{"n_layer": 9, "d_model": 192, "n_head": 4, "n_kv_head": 4, "head_dim": 32, "d_mlp": 768, "vocab_size": 5717, "activation": "relu", "norm": "layernorm", "norm_place": "pre", "norm_eps": 1e-05, "positions": "learned", "qk_norm": false, "attn_scale": 0.177, "bias": "all", "tie_embeddings": true, "parallel_block": false, "init": "uniform", "init_std_qkv": 0.0342, "init_std_o": 0.0419, "init_std_up": 0.0342, "init_std_down": 0.0, "optimizer": "muon", "lr": 0.00253, "lr_mult_qkv": 0.5, "lr_mult_down": 2.0, "beta1": 0.95, "lr_head": 0.00777, "warmup_steps": 200, "schedule": "wsd", "decay_fraction": 0.641, "decay_shape": "square", "final_lr_fraction": 0.1, "batch_tokens": 16384, "seq_len": 256, "doc_mask": true, "train_tokens": 114700000, "steps": 7001, "dataset": "wikipedia_en"}
MLP neurons of a small language model. Each row is named by its layer, matrix (up: input weights) and neuron, and shows model dimensions 16-143. Each number is 500 + 50 x the weight over its row's rms, rounded and kept within 0 to 999. Numbers have three digits each.
After each neuron's rows, "fires after" lists the tokens most often just before its 100 highest values on Wikipedia text that the model never trained on. A number after a token or word is its count.

L5.up221:488467462493474487530532497503526554411583511485562495425492593516556563458449499441437586500524487499372493494468532435498503586504616544500570476436528557507520452573514433596640482543480485526465473499510544518532496553455491481501474521537572392558612492451427532386421434477514550445428513555490507483512424484406555557543593552513496493393594496528403526461492537606506536544448
fires after: "C" 26, "c" 16, "r" 5, "á" 4, "code" 4

L5.up299:563462412555511433467463529424496548579427456439467472512533496528468505478534580563509479484431535569495458432464578471522628534519493501425569529576505445483378472570523457500531491441511540449548466453486486449547516496500532553432482448533537606432487522299490496429481471528406512565487573476506494486402508560469470490475453473493484480529506507519401449519492542453455480520545
fires after: " " 34, "201" 16, "FI" 4, "193" 4, "202" 4

L5.up409:435468577511454472457536427467504554465466545589434506447524479440530550466456467540539607518522476599460441555483488533559398499471506527479470474517521563482543536510527583527497548485550510444562560563447464457542574497514523466535395544527623492543576502538472349539569416431564530510567608542480485492509496531479466605562548510476553438523562482577453482502473560480519466473445
fires after: ", " 18, "^{" 14, "(" 12, "| " 8, "L" 7, "Y" 5

L2.up14:455409519456567469461489496465550496546490462554470471538519485505542394513580498419480498426571570486514497465527525535473432511497567492474450438465541456456553472427523520455586537471552509506507579560447593546545473436595432353558515501532483565475478517494463518412458496415459443500457493509617505472514555437543524472467455398544509620492562495492416518523498423477474472562551
fires after: "| " 27, "For" 10, "Alb" 5, "Leg" 5, "t " 4

L5.up91:556536468455430493501451521473392523511529519452461518608482576465464552523483351546539460508491621537534548485486419515502468540564520426433447461458538452500430575410460646557477444536434531506557404455425546512433454420476491476499515448555519415442475492503534486447529525491476531488503590509501476538522503608530563474460502485541463520449569538459568523598402517544535547426519
fires after: "-" 18, "G" 14, "% " 13, "g" 12, " " 6, "and " 5

L5.up647:504469572567527480549532528528592452480574497533532522458406541478479481492500516475525529579546494522467467468444499548554532495527539502369497542497569545481471517525465640492508378510478473509529459445530462538467447496493488467457569498584504564489531415518532511435434488411507558526483619594483485500607508476451453543547575435556471426492548508504539510484540490582402396436569
fires after: "c" 20, "th " 13, "-" 8, "first " 5, "st " 5

L2.up745:518467520528516510561440477499519551495556459501412440450454461576583497508507447496521574498561534466530550475468567400492491441481556512537513433572463510439491563511478554403507595481509498476518497406427555455485450478441413535439584462542558502510438571478513480558432565569502380559535431536538513484517467475627557474531492578480448475495506514641546515513493426471507473575596
fires after: "." 15, "200" 12, "198" 11, "201" 10, "202" 6, "9" 5

L5.up228:563525405600433460458589516506596515480522502482513478478425515535475423560515549506547497464425546501459446535456518490507462483459492523519471523405477528519506482454641564494542582514461394458499563535505568495543482502430531496458554538492437480548495566473527477513410528525477480444551584413422496541510504520507483458546486553486478540475488425471460526543546454428577510581473
fires after: "co" 18, "Co" 10, "inc" 9, "Pr" 6, "-" 5, "v" 5

L5.up711:483488463502465441524563533511545518498442523522500436490472471519443532458483430500493531427483559530477537523474465416478488423590487574491534523488426511605498514544581535427516513421575497462536528566477529473519493484359463403565499470516513533554562603380481510443470436468577524499465525424464518489535480490477428539453608598512477464459469527481432577438560394529579418451609
fires after: "198" 19, "Al" 8, "el" 7, "n" 6, "Can" 6, "commun" 6

L5.up431:535603483482486451468486475506454421498542518472444468516450477512617518515483465483527533516479514600550543498465559497469508549460531507525497451494511472481470525478484471630634447521485551468514519524394498479467573504473425469473401527593493460476483482515504524460585447440568429454548543622441524584449435449551487479508416388534533491504512577446482547575487490521420523578528
fires after: "| " 64

L2.up308:562534483389535500557489589466492616561476533505460488458549550505461438497511437526525592508470535479458587391557556539574474484412482461537612533499497475490509529533520538465525514445486460421464475449447512554478541510527550577498485416628517520586464559429424450492495558517463465472511474599512528575567420526497547468580432470466542549487550518491502495426508479426390456508427
fires after: "| " 75, "; " 17